From a checkpoint of a small transformer trained on Wikipedia.
Size: 12 layers, 2 heads of 64, vocabulary 8192, 9.58M parameters.
Training: a variant of Adam for these matrices, 162M tokens, 9882 steps.
MLP neurons of a small language model. Each row is named by its layer, matrix (gate and up: input weights) and neuron, and shows model dimensions 16-207. Each number is 500 + 40 x the weight over its row's rms, rounded and kept within 0 to 999. Numbers have three digits each. A neuron's up and down rows have the sign that makes its largest values positive.
After each neuron's rows, "fires after" lists the tokens most often just before its 100 highest values on Wikipedia text that the model never trained on.

L8.gate124:496494548529510509532409493553479530481554546513517466447529502514484474501489480499509449441433460530443461572543536468547457535539537503488473517468474493545455480465519519505432543518439440507488537501554469518465505538538461507552507465525495430579534564507522553480484446536462525547533566556552441525488514529527491512502453433557483498467471475545461468576452454520529545515570521485502511448503462498477475522518536473437511531476546406515527408446577560490438496432435492503520579487553478489471570466465529517523428496474532490425489505437488530452507384491524458491
L8.up124:417540481563494483482509471499512553496532517513474556481505511503567511531522493487472416477478478504421507548425459495481541480530515447492507472467458487551486484466520429555516478394508479526546524424472440575454474529434511495536548523479499491479484491441555490480457469403505435548540422430568513557448456542479513530570448478505524568483467530500508445484471515545474483485494554479469526519512456454424498527491524558453540495530508492459505439447535525574488447470413542505459504446508522449561452503506444489463493498570466510431417482495469441537546543520482456509
fires after: ".", ":", ";", " song", ",", "|"

L3.gate139:516525531512493555490510541543452409504475419448559410547430474566518438490452430500548498496476492547482499530460454526426550560460537532508540498529453498521450490430506533503510552578515494553425485469465482485564502496528483454468440453421536553485486499491472523510488500549530488448530560524532469456496504504515540589466546524515480457518488413465472442518470491479574518519513503449503501522528507469531509453529514488539495547541519542554527461518471500416480507532519486448580540447512502491434511463533508495485483501478504513454425507553425514467506562480497502500
L3.up139:500469523534553464463598558536561429545461457499539425556473535495477481535443526491546477540506480485556550520582515487429548515504489505447459500571409478496476504453469514417520541487436517486462468519496446471507458505497477465533491496427477479511579524561472533516422493475444477510495530459491479468513537532456491585507538516529515534500486461558465470595468527549529539555478549455482474499590566544516485523511553467483495543517498571501552507553498437445494512526533471518541507558489559504488441522519476475497494497447522527431486546489498522462542517478495461466
fires after: "\n", "\n\n", " place", " \"", " (", "-"

L6.gate387:457469515497458523426485482523463483434534467488532477470413487481511539516558487492464511557424490490565409477461537445463539488568576496543507519465457406503509504429501472459510525520568457540497534509455471473503553512533507482430474469539455550445561504536476461542539488480400448505436507504512507400489539464447555494483574461501548540542449420544476551481543457498487481486445505518508484502470495518429479450472518500536536518492408544511494475391511600423477517526469441491523474428577560435484519507482531492450524564511561508517512498487527571521475514456486493494
L6.up387:491501476555427503519428477433551467519523527566464491490514490451457508551515563459549483544457435443507442483549456524518399519460553488476435489489421527492534480507590511467538460444479511492584516454587529507515526511472467406478522473531489495513501429495561515526526431533461467467496521512561472471509492484496476402462457600549467549482437478442505482506496473505478492515514492473421431472483453490537527490514518497434473482491441509460532519430434510455515489465537553473551494468514544498475517469555557480449456481615492432536565453567508532466494497474508468522
fires after: "|", " |", ";", " $", " /"

L6.gate112:556462516554467567440470477506514471516488508556559438537515468512519500495407488546455519507430476529533523575551425470466545436470476492494435508556576539552517470450532476546559487497481454550491490484590487528483530536480467451541487516571561480611526506413478490534512507476461447459572541533526536475537481527519489524469465398483481502484573466545529531527544511515484549509509490555466482465546529491454530454516480475496485439559489552450520448504519528528508562536497493553446524451462459487477522435450457428556508498551495573476472479486490539484530472526556460487
L6.up112:543404509565527505489520472526518448458473493525516479511518509475481514464530486526424494532438542544506516500449495446457474568537482512510513507507508557537495525466479455548593478454514514505489516503416496594530406485492500437525514542459463486533555496421502480503553443505467538500456490514443613466544497510498505507481538486496555586493543490487584465499575442538450510540458491550490531538526555432560506498505475494442414471551523555465480555463516535517481545532529439473520481511454464505518493439530502521497526565519500504416503475496527429535526540549537468538
fires after: " (", "-", " \"", "\n\n", "\n", " |"

L7.gate88:523487508495532529539446461493542437508476585459568527483476452484459457505475436470482485464515521531484462493492553436536506482470575557500519536542477559420446431414496484512514576497512476577455474499565544506497489501493436475521502423513539497489499474531513527494537525503498411543421475499491528447430522556482572476501466530446510466487469471513463475560475399496472466516537493499445439451454526454566504468567459560521576561446450434561532493389511477475489575517518479463534524487490547500420473490525553494469503499484538501531460517457434554553439518575485493518
L7.up88:526512548460585535495491503404518440482503519560439476590524513501525481541578629543503506470513485538530514490486463545488511498524437467496490549538417516470487434478518487497479504525570513473516518454444395570459522477502431526493478486483491544445535517510543472534507463530491493481484429395448487447467537535439494417484418550534484469488520395440486541415514561471524469520533579522453456509520536470533441550487548479442505522529509521425500474576579499493511525477516482470479450508479497459514466512535494541476530514520493506479496479574538488524494507453471518545
fires after: " |", " (", ";"

L8.gate480:491482523548501547508538492509498433481555504465548499507468555527432479509520506476567514493495507563547499440471511484493474485449525480560531470454538488476450538517479558472439529508533416494527494530481541559490456527493478472476463457455536512488493478502544474612494514522436498479453531490457515446448476500471606512482522481493539458469389459461563607505544497519490536558516497470576504487504423457511516518508474566519540516532500481516486513487512459435423508499529489504508486497518516494461594461483515530484489501451461509473502542599480539550471544469525499481
L8.up480:512549452548519528418495471522546541480491471507535462509546514494546454445531576503483484485503525508549545525468503480566478482503547477485493511513583550515552504539416530483498443446423524602506491515480543479475502493565553478530496545514478578464441533476515599461521440486465503419482539475429452490504436551508484507462623475439516479461561550464508500508571529495533522525462419456521507458459487541392466523541504457493518399499504527509462520482525470518479504500476495487507532494520428501490559429588483492518453579467427526511491541494436493556521523426463513470
fires after: " (", "–", "-", ",", "."

L4.gate200:533456564455520524441379496524492430458500432491497520414474442521457460468397551514513458486486462545531500515507470445536528415522499528559517544550480528489518434446525520511477453481512432535444474479442491522494474463517451486433518531485535511509526512485443493520420484542466445446472481498581455468519444559558452460480515490512545477486521442508479490491487420496548575459496490538469543435436430517493460506526526501530548549462447491502504460502569512480445546548488503527587504490465585512430455510515479458517570490466543485477488519494477565528494513458456470566
L4.up200:553491517449525494472488497500543502427490499517461523532481490516543571488467430464526591485516483489555455545471436427511565510499527474491517505461433489456560486530478458477497540524528447470470509565471474519489503537499402473460501507546518502487513609474466550502517474502481490444526482498539519439445475525503523510394490464532543474454477483571481485428456511443480583535451443471478496527415499528544430467466489468466459462534454502531448457488512561549479472601532439509468505519475551528479479517574501531584550485456528458445485534516471517470460476467514497502
fires after: ",", ".", ":", " to", " (", "–"

L4.gate165:430505473549464484505510462498503471499460494458485499550440604574444481538497532435493491504463522538468546567514456523617521586422487472513465507494416437491416515470541456538477464523557552474556535508509497475513489455526495524507522515469512568533483516496495500494512479436437450508504483519517501521527554488530479558567494534497412484519476461494432517466518464437475518513517542504486534533514482532432422454535473520492470523486458570522466516500437437516506588498497568433527487536466511547541593510473500501509575548503476602558439472465426468521515532447475464463
L4.up165:465499470432389538417432502471539542471435617498556522463460542491537501426489461532482490611489517480493480503538458457512535489476473474515530480436428457517479484503492506477475521501520464469526526518458539494494494509533500545450509491531583504573527495507562560500473493484435493475528494487376467456491479512487535471476425464537530573512477534503483547483485500497549507539545510509498554388457470559470492512521474511478522538450448479582472543448430518457501559562426479470574494552468492500473529478479484498504527413536521563479474463520513519477544541535551528434
fires after: " the", ":", " The", " |", ","

L8.gate314:559521529489513541469501435522496531439506424511576512539478464574463460477485464508518588493558511537522483498574430509524536497432501544531421525519449541514502488478545498601532465523482479539506538520509508546472515492472501548471463507464523507500527521495544481575485493606492483478494490497578545419580525498471474504411541491522461503437517507516470527450470503468535491578534472479491454439472545492426486521567501569489548533458486528623480533532475543508494543502546551494533523429515550520488453483576523511440498506519509520503494471537477540548574465539487480513
L8.up314:526426569464470576446415502499448468472475545515613481466507469532494467500547572531527484527479467509540482481508492470478484499500557435579545527498530486564557512481509483456474374540441448487485477533589542509461504470491504477471463509482544499490534474460535484420472482500490536507468562511440491517490524568496515482539524575583476466523528516434494510437482460548514499481531487537505562488553493527418504495512544509470502517431429581485565520523502548506442512545485501480475441473505520459460516406478519535588535467526429532490604473514576490486489469482447500497
fires after: ".", " |", ",", ":"

L4.gate637:461506504494514544505490452414497403480545554538548504458511474430481490444386540455472521520488514520542481527438472507589475467442513547475497587553480501509504459432473562522429456490494599549468439477486498510594512575615523539519504478550483555523534527461477562550472526539529476450490565542529475501471452483450521525563542518415483489494558471476480476511455453520512492449525414535484496508502547520473492496516485473517543506604526489488474435482553449472474474520483515480551503494483451476452487442477511497475529536533563500453448487503491516438448529547565497573
L4.up637:520435526517459546484427478489475419501522493490583465500473527486491481478511560464465486485584465526536418567458472531529498545422529540403540563475541491445510468499516527523448398485510518488490455500483530517520483527562526514543482582482558489578506478423546482499507552534459484389497495492532498522450461496415490539490561506488578518524571514485542447497534517480494544519482480453439496515484498511488513480468487472516501447500484545502503535397558449490460494564521503510537442464604570526509506496535499506488501517541476465521512481492508422456518583560521452509
fires after: " (", "{", " \"", "=", "\n\n", "-"

L7.gate212:502544495489510489534455547467483457482539503490592521489403500532516463489536440509519496473489495576488524543526531521482476471463535547489486487537503532431495415464425492518535477449582454582484413493567536517566511499550536518515447463538530486504505482525542538499497499502451477467523480545531545469529500541483473533542495437526436557571483494466500525471439519532503514486503512497490464483479479511553519482503520563522575473456465528496512516489486467478565496429547494498464507428473434491535498509544547458495530509585419530508521476488516492628456513531467527605
L7.up212:524541507496555501471503484495492536510440483468476550539475465483456492499536519523519469596510453512423528489517470485536436556495507455521478451492526497498486526454481428544513466498469462552490517520478520478486476462556435518522484459526459536494530556476466541479579493457484454541491498487515458434495526553437496503562456476501481493613541435527444484442558489376572478492472499491426440475463456521471516455488477575512491426530431568524434527498552486469491517519472503453506488516487532476560450528492520470542561533488433570570495608492534471519466493491530530460
fires after: " is", ")", " (", ",", " 15", "\n\n"

L6.gate185:517474544513543541426509558545427441524501517489659447503492493556491459480547442517484509500469548538531496449516434548476469559507510542539492446540566498539509474458518525495475520473473527522545492516463460498448554525509511549475515561407492472477461517496449488551517432473509482463472438520466467522504467464530476484514510443534476510494532493485521517476495559444486470583504547538482490478423454446469531526496481533515535526488495474570517458596570447494419466454476469524522533487527480449484456491519449424524508535471494484470524530484526446524502473511567526548
L6.up185:536518506559441499548502542512452544520506520492535510483563508486494489487467492483559571411456504504479479472507551445584461538550442539463494485459476441501500492418465543502537453472507519492476486440495492504511524553539523503490478569485528489501569513499475506540472463487503481463527483516465436458462495504554552519539576449414511512523417437562543564551469551493474519565459505503535520528505467550555475507535431493522418516439510540465440520479512422523477541534512477554499414402474485494471468560419561516508521472484457484495437506480481464460500552471497482482
fires after: " on", " Released", ":", " re", " released", " On"

L8.gate568:486495514505498497491498490515497491559451501462518462503533551504497433477465444478600453473471483557525495514528471537552485599555542561501506556476525486513511483458508474499426540495493546483513481485542490560476435524482457487496494480524483528465468500470502476442545499517552444477516527514487449492516522529489477569508471527574544507489506488445388529490541480496521533550550418437522427483463422508488516514548471615502556545534442509627514476497475513505450510550428465472511496524494451626560521457559505483513543467476514514540509604557515458457477564514520449436
L8.up568:500539531551522516506445474495503511448491511525562486437603536486483519395509414465563482517453529511501531499534501493495472551447508514435535549433546509527509473530480519530489542509456526575514554483453535539487465481493461443586420480482535491551464558519416505524536539463454439554502541443487462525493487469497570538427526520557538488500491433502485487503479536461524550458503449479414371471527527454475548562478465528549474485557484503542493515447473480467450474574540516508439469447485454532474501474498460473567499559504470493556424544504508484501558570468483483428
fires after: " \"", "-", " (", ",", " al", " semi"

L4.gate320:483485487511589544467436500513460482388483481459463503561485504430566470505575491519528538550487498499498524455553473442450481506423478493471474501561483521508524551501481497524477510586524481529535461553487539517500427575480440526546504482484496522531499533499540579555451453505520489460523479504477508484515536426510499536440478527531580547464463485502500448588534473434496539526510522537509432515437583516538531475552513528513539515613449552482481500536552535541498528534592504480521524544490498425534460567452531476489570500481478496451520513563505440501515540533570505559
L4.up320:428464465500489550500447515487564464415505531533487536504466525484543582506453537541571517562485455434539526436521428522494498421554517510523445469460557444541408542512523465501481474512430450391543479569439433436529510572473458543537493483502469495567463518500473498485483515432538523426504495470413493499502516452500511556525410483534504476434470485501547490540433456517477501519474501473472454517469485556494509526585561533447493475524509552494496560513497529548467513518537508421481553560494532506438516606498494483510501524396469486480491506542513475508501475483532541542
fires after: " |", ":", " the", " by", "|"

L7.gate587:489426457492495484493458500511473514475454532478566482446413431528513462515468493458487491560506567507499537458561530484503455534416473482463468529448471486514394504501559506495527516504534428580461509469534557514485443495586476523467473451480507469442513489532540489434514455468486409498503440488541442405489545542488494526485474566440380460479506466471467442512522391498481501494589507493437441426522485501537492476497508536454500514500513495444491503536461512462401491507493455480496503498576522456509527451490569498416534531566474546543460513440464515538419461502445502499
L7.up587:416517540437496495446499503569514432473516480489473482506474450412515590492577464501504479489539544461593550482484432474508470442477469534516459500487519433489537505504566531422516501447472443434533477471529557478465504562479410485581525488490540504481477539495507490465446481529556546448577532475470510512558555475488521483468476496512476494522592527476394491477485437547464524474475492478426466487471470516495372482532516477504530507464469552500539461499493517490453525482466434435578499486539545503490469527511539464504556532479468452486428556522592514490450523475529508528
fires after: " (", " |", " ;", ";", "stan"

L7.gate24:557505520472495457496536459515460486516457474485596575484497479506483505577509449516466526498517516515443495537514473486457497456453444509503484432456513511541508437553407516463453539464457498546454466476500484492441479429510502494506399483520556485527535497532563452517402530544511465439518561587478574458519531449492561554466470513497451523431471489516442435463456544471498500499543492527506509459499519464526480479531586442550479515457499489521495494442426502551555530473485486511487476454430531461506529501532522410468527497436526516474499528445501486520485566502542506472
L7.up24:520529522533512544453555443555484534479529516546560565496480456494502549548514537492490533502453526485514554561510399541491561497452435517533476550519551432523505547555408474465448487553445495517504522482541485500523488524450447537542410452487501470511473527456463452544484543503472442476482525475411542537579477501577511465533483501525451474441507479509499543542514525517453395475442542524449448507563522529541499527528473436550522437502500463523557466509394483531493550493465548472537469425450489564490551540491482533558486546549485452406488439498520515519531536557490481441
fires after: ".", "-", " (", " \"", "/", " |"

L7.gate2:521492539482472584460466498521526443429444556477520552467474509475514476487440485484557525493539559543479453559634522516507517477535538545549431508559445594533536443469488516457518499546477509422429481471525544527510512483497504577470548510441462480436523590600474498508510515567525500502484468521498486494542491488487493518522447511512584553515458521516403487450515449542537562495483511439490487503475478476552452502511490544543515459435521555438500473453506539496477484513481491518476470537473502421532384473541599547500503488532563429492442451554489523451489476523456487509
L7.up2:540483506502516543546589527493438519485608516476467466530543446398466460519509557537467532535503423517527533488488486472502531518501540522519497441522492487471572483519492475462525500518480464519456494477518511442482503504419383530488473555562525570561467456459468543450551456497482449586469465541500498465458489509504522461522421481492451509438441469487461512527463374466521473448493505498432481550535496519491539557483602557462510524478472517477505511539498558484522537458484550377489515492491535473494436517518554572476554515587530491458453542455528498526491444542480497520
fires after: " |", " (", ";", " sq", " 0", " mi"

L4.gate510:482539545490627495485562475461467497492540478482498512524476592560479484502501532468508522487458524558504502568428520506474494511495522541512551423476469457486460508432420539483542441488518505555533469511525550543512433540535545497529503519512559520498497518487534557538524525534503482471496537509524509556463539556524567558440532534527487467568442420519431412504431489477543528576536461508488500485526465480491476516485508491622609522509548550556476554502464508519508484484522524493460472440547531490448543523449442520442471575485477501539475546529503522496506500478541576512
L4.up510:502479522555539526499472568453472488483518460472548404444495506505504450425524453522523461505604443549513428486481507541448581562527542463484496483563561490459609419478490504530499544526529473520454465545525433530523570551453453493523573543476475544511473503483553518489484444471554466500492556451515473495472555517509472470494476508532542483519506457411438491490538572499446446531490489492480510473533543529605433499615440548470536491506463504444513415506526500504444533489517487480421484465483495520519492495534491499519511529557475440521480497586522480412474569518412570476
fires after: " (", "\n\n", "=", " \"", "\n", "/"

L8.gate425:478457527483519508507485451449422536477450528527550496478412587512482533506487436430503503561514508463482539546530472501480501547521484471508487446413462513462455520453435468481480536565495536589462559495530450458479508526430420501476429471520552442488534452514528476530510496549525419523523507525557457460502543534505557545446573517478507543544497502503496449468478516459433453587507491480449461491564482495485490467522506512591472527470525493560541481524426546460510508526521530496485430482532553478441465548413527513446530499506466535503444563456441550551494453583521431507
L8.up425:448556530474533535518472424548528495485521532473403469433463525501554519503412442500486534508482497493523514514502448450471472528556458474441523484454433513534514537484500430463558558478502484539543504478570492516486445486493570466525551538506458498463478536542445467557369532477476454522512525508447494529528450501498465557498503454502486520540465387523561543478502513500484542458494458447441533448576507512447499486550476498474550506471566521546505518467509510521518566565501516518509513463561507432439478567487474503525534495494551472500491462497506496639527561484487484483
fires after: "0", "1", " 0", "-", " (", "2"

L7.gate233:519537488545431487510428567505561517472490522461491468445499496448464513452522488507488541474535589483440469588476483522491497519503514509451454431499517548525548538569507465451484452448507536528521552502557575527463475532521434575534557489506458528549523439533470477556546331527495536477563532478499517507532523472521501509405444565490491541500524522553470485425514479557501528547523496496457497441519495472527448484510544481506489498515539478547406463536524485535477515488514557508574539439531531492405495447533509439477505458474587457509437506508510500495438465533460496519
L7.up233:522512471500489534438499520496457499518543465493524547495533482441513513543461505518525462535506435528421531589583451509522476457460507497499491492568489516452532472399518523505509492493482463480534470434493453453383510573463536521425471435416493499476477433554511509501451517541455496551531506487496552442518508508473520564483453488527391543499459513496446511478579445502481499497511527425458498514463494471578538474512508469538463466510468469480477507504456507550434463500462502557494527513519530436556453504445506566463499406555526473450445541567519470497489448518519471485
fires after: " |", "|", " and", "place", ";"

L6.gate523:472578486475471536510452456522507463495465501423514510570507450566530496504486423500520529524565534536459473525474477460552557550416537558477498475577486568537487463492472492507515534452516471500478518487547513530531496462467486465534552475538537474528528566497477524486458523511474514427495536522515523405504527544532513548554499569494539427461488504480479412562554491547407465500475430437455475456473357440513487509525495559537481489499489518524466475475559458539517581496494599507493535474475494501540545479475528537498541542539527518575478554482459509516463555564470436500
L6.up523:460521510503485540498513489538561541509536505486456484455490513487457507416492423545489477529514481520550569490480543551584538488494506528462455514517414505474534462530502537453534464542563566447548564467483480492584466487459535407503552579528515557482540526548528454506483487503500456501545518468488557446461438434487510491434499540442547464478458478534517432524509524474438490534475550513452523450498525464494500495507417594416554499500529478441500489545533493501451530589491474489507530438545532485426479505440474538501461555470491499552475499498466525485561516498483509483
fires after: " (", "'", "2"

L7.gate79:450547475462557467491526473466466499531565519505521563447518540462546504497553546518480525447521528526500545508529465538565510474424493471560498505406520579496521501436466553515538460478530450542546510436472501548511506518544386496475445524510519540444489586531530488511490445528484497460481485550516481435536517460514429495421583463508472471463486535459518492506488525512485572551494520468517449512470549552507518565535530503510553581459524493478490392553560531471479464536532596461516462467516504503472531477476560439452499495527493460486487544444497515531496553513473508577
L7.up79:492436516451487560572446538480502494550527498517490502550493549522480515495473487477468551450525575465516497413577553521512446534438471474573491476494483466356499509478539513504514483475444542537494465505538557483464443483562528454475545530540529515504514548538486555465490503524434549538599567531500503536459484498443542474509491551472525516500543456537428519503504553557459558563483549383465481464447528467490452460530409476434541583518517509498482469505516532438425470453474475497490457550450505421528472484493511492436512532465488514508560467441520556503461500496513530466
fires after: "\n\n", "\n", " |", " (", "z"

L6.gate225:458535446615543514436488553494497560468432503459491579496528478486501467484468497438537479480505530529480528569441542471530505459521477489561581532479455536521497499441416506507472512474513537564521449494542548538523515548534470493504464493520574462490492582475550462530490468526503520524517504591428570450493558540530461565461480539450516466482511479553499508509491460417539557553563534467493500536463430497452570532538557469538621517496526512539516473559537507496564537463427487457539492547555438437498476473429537531469500475494470559530526459552462488437464455519533482502
L6.up225:501506493588456539543468486571488488518447506517540476475466532450558500413479468508470521415577525497459513508537504524539481564484547525498548526497453504530505523552589490541514567495465526493526511544450594464518510482500522495549482513480393508520468491516531500410499463489543561501535530468416505481482529466503511437512433462539525539459515450525505537538501512488500463452478502542440509514507469509555512514522545425471451509481456472459524491380502544505459538488431483560459464509435496479563452542528512539428477474439506562418481467436455517503544491571432538478
fires after: "\n\n", "Co", " O", " (", " o", " cor"

L7.gate310:539561561510423519507490529461470437399445479451519550434506496467530471505540512567537543482478570560556548479579473405530443513509497561542459564597509465508505498492496478540504442566567543527547542502540467506524478453519468521499559526492499528527515476574523457495522464435466554440541526559465509481489529520526502474536539564481464588411560515518503544507510529527425584510497555507478536479526514497461510521512527555524496544464496494509486449491511477435375454542458439480512477502452508519533470442550545559538482563453493516580527461454478457491474464458479529505
L7.up310:461476457490532515537587492455537479424514503450488527513470487493397498527557406515551484545493465522549519519481496532552525499478514503527526489468478560449499479508544415493486510405592484481446544535528491520504464529424491455493553464585491558504503513456464496516564547495503484487532496493494497431481548519489516357442488526479482562558473509520461539495520540509439482596471503492446485575493414437508534564537540529433501471538420468544445563528521494468528552540440551436485514489502540525523436521532509460480531521527508550495507426541470554570474520525482464500
fires after: " |", " (", "–"

L6.gate79:505494583509517453489456479455437549410493537534523481505477483549493552463470417486491498486434475530517520420535522486536543537535469516582531507549438498532456528500546527441423485477527443546483498552505558520412503543575476448485554458508475512505472454510555485489455418435441432478513497511490478435550563501454544474423523426475459562531538485483452577499589451451479493576495557499537524446475546453477553467465479534517580503500470477477514499470497485496484538506425443507517562513469465547504526547470480442525506586497518458500520488527509463465493459400508507439
L6.up79:520493510460412513521502479513427529489490538484523547542552462507488526445577518543547487540496473471490461472478412539560540481518480546522405505496518489486500519515431513504486451458494441497438441594524486468485501489505419522473470524534522480534531444436500530440516453443557523449471576439482496501554463483454604510457497477562576471535537496488453482456478526523478417512483500487515446524498487559436504519547525559508547483528459519511527513540583512449474571528457468514488487500476567564501576468475521354567508433444559511502530530482531464488569548467579478474
fires after: ",", " by", " of", ":"

L6.gate133:525435528547498506522433460555490541543460494428582506518531462515544534550437468554562482522453538536524460470435412473486486500503457533526508507473461532472486543432457532504460482571568504530503471476540558575508531526524450472454471488408520503459512456498607477543518457555542412518518578521535508439570546490500507528534561448508441509549492455523461475449480498417502551585540473515506472566442441475497526391505472489454533573503501516486467512474526458498542495525521540496504524520505509411476519513505553483513515504565504443436485492532470458552504539501536485496
L6.up133:518505462471520508494505419448512489540522504517524512525521510461523562533476510505502381423588447459625524470459401553439505462487449401443494538467466428496543497520538520506500552513490489456564484495498524513491509481485508488546509522433490503402456520505527464579514537461468527571448548480459488529530481502497482513508562494475509495602478409517465478485473562503492456498487529545459478544484448553557472487455514475449477449516512590458575489540543502493512449530558495434495466532465518500585499604541452513487491494548466442456551487535496490463534548482480537463
fires after: "|", " the", " |", "The", "-", "12"

L6.gate41:492527519480455517479511364524539501453481543421501504539493514589504457580523479457510486528423527512445486476444508574511503531478537498552525549506495558590522511466426530514535540489528423544528532502504530508515530501499372428503525405452553500515565437479441476541500497584501521456489467533552511482582553503522407483492422459541483437562520474564427522511522453504497493490470503431507500458482487525448504448590466507528552502548505483533491482521435556455545566510459476527570528445460477512491519530504505449484514504464468553500514558552488438540495429552490462488
L6.up41:502554496507539549480458539485465483522490499490489463532439473572529484543560588541470564536493489482477522513463523562497465465516451480475484465533471502565473494498526497430527471477435518456478476498568486550522528471517472545565429542493513486451515476496479538546541469532457518516528372536581527572478563489485492519520481470498490504565462472427426472452548514560519426475508537521484500516481458510506423495496550450532513449501434564473472522484439547463536484481577455459501507452484574525556535481464511473471610541514472494406503455522446440539531457528527507514
fires after: " |", " (", ";", ":", " the"

L6.gate368:519486502500515575491465538538470473458452482460470487539542503428532447463508503488479484415621511541514525489485503443557525438488498505514518554574434529505503534488537579466548481560519540456495536516583506502490513572523475523544541559524530527532519456521490499505486582542533478486571523515481570523443496461470554466528515486534424446475622555461456459498513397523438518528413543519441470466463455486488494486472505517485506541461561422530478487488476455525419571540503464540575531508542423488483504455499542448599491555465484495568498528510419464538455573510476488456
L6.up368:428479556502469488500503502406554489482564460459515456510521544456518466486469499440538493504449551491565569522475527496586481465537535518582479436505496555490496430513541585505465489411530455497490517539471470491455452541491504487480498510525505537495502509523523533481520490471533478462476578494477498535443461440481528379481483519507477435512518542518473488519599575447485500523517498497553508482505499497498525484541528508509471496436489569472456419559574520586452504420521474504458534400559533592407492517482486465540448466484539476520594521527549474466447568480506499469
fires after: ",", " in", " |", " of", " to"

L7.gate570:524525532495439511531453527512510521475518462481569597466489461507479518410492492547543501461512446500478562531509494466456426524507495513478531522510532554523505495503481524494481518494501469563525525392512526501508462428531435472454524442518562481475542526547525436566520505490415539450574603522526463438474557520539449557458503520525469506483520537469446514461560514529527502569487466555489501518440428526443488504518444529501532494482535530481559486517475484452525549493496451442565523529493548520489578500489550493408566527484516537575467549472505456484468503481435512481
L7.up570:525549523492520537496454504554494530480514465555499443509476501472491445502456517490522546594573588510558520495535492607519458530379470508485506494499552499511431559558508455506470468461516452512494492526503515522479509525497535517514477463532546436421578529492489526489532526545537474529557445452533588495482465459459522544491497448465551536478422460524529587526492534480572501562540423429455538571468492519497513513518503513476499532513497481485542484496513446499562433398546530497428499489597493489478512514564425440478525530519512541481536461531485556451564440531494521581
fires after: " |", "|"

L3.gate340:562544512459509508443485476502494476420519530503561480519469487539531390562515551515472502503559557531477469460518418557504472555486498464564504522507505482494439463500495540494472562506483451488487552515512581435544478449451483559492435538466508445489583491539489471527504524559490518525466444494500500527527484514532464498512556544497498491502569493545382501511543443508571523452537503506520510354507456458438460525500474517490522532503504482514451524474423590425470541456514518485584460523513561474457461450490473563513516500487437514565462432503484486487494428496491445421
L3.up340:533556485495501530457467438538557511489492480475514500511473506581449440514509499517489435544513544515491458465543529539454540562490461444482519487501521431578506509518440465494453606535404492507491490508480503452520482479507572555554466531481513454462533515467484507530493508416573605496458497461493529490518500481525563497513551563505505451431524511491508456436479508527528507512502515502538488470460520477447499469522536377490466552498501504476468529455446540461442571484576565486529427523521491580539484542498481568463566594446467497530498444474484500488501575484489463385
fires after: " |", "s"

L8.gate544:575549514508553495550448495479460501446471521474510515474441566545477494429545523470485512523532521550451478496541540487532510564470535457590453489394569524482428519510504532539474546499513481553491469492522477520496522458436478509438427512496533445446539463478512472499482517574454496519469521494497509484477529506482506602453432524504440465435549510498491553501468517494474613536513551529523489496439508470473479494515511515480480611466571454525484445523429522435481518469567469501475520531544553473418556463579484488522485507469465476470449437481471555465492529580541462440
L8.up544:532512441479539548466524527487582468554539573483468456583474491452557551549487552548540519552564512491491506556503549532554452541451526492509517469523490524471515499504506475491442475487472492452494576526487557561545458477443559602504566534606498424483454399473536465493548498480518510517494499526516513543518550430473498486520478582460487526493536497454474536428490523546485566530446571477496558512520474468507462525510503541455446598500518471486459520498483564476548543455517596489514445476533516479470492485585466535499521489551492468514500503519536487495463514502474431445
fires after: " |", "|", "%", " the", "s"

L6.gate126:474516466548515510550518454505488511485505522490451516533516531507519506468530527551489498502488488505518500546546482419515559457409500569490563553463511455526534482461443512492492529501511516493550478511449502630525473471519454477520497482559592564527493461536524431499588459512531398517520503540503454475520475525539472537520494559512486511526487496515434532444461495483444530449480523513525426502530549511414552518543522544510466489542483590477456497536455575542508543491528612496502416480451487562456551564474517508548585568514468565511501487507446516520504532515424440537
L6.up126:512511440477517449468472511530540537488458545522445468471491518422494519544490484521448464575472507486488532471430496528535482492503459479457488477488468514498522458588466474529550565475581457468506462495494486541515494502506474583484487491497505482561530481490513484561469444479536493497510556510473602468403502528470557450451575519514492555519409541599559433528500521511496493451486498498471505537510581472492566440456484513475416524590563460459501515512476536519481518521514503460474484569496430468454445492497566539477473506528540508439488518529513487531617558544478474489
fires after: " the", " |", ",", " (", " United", ":"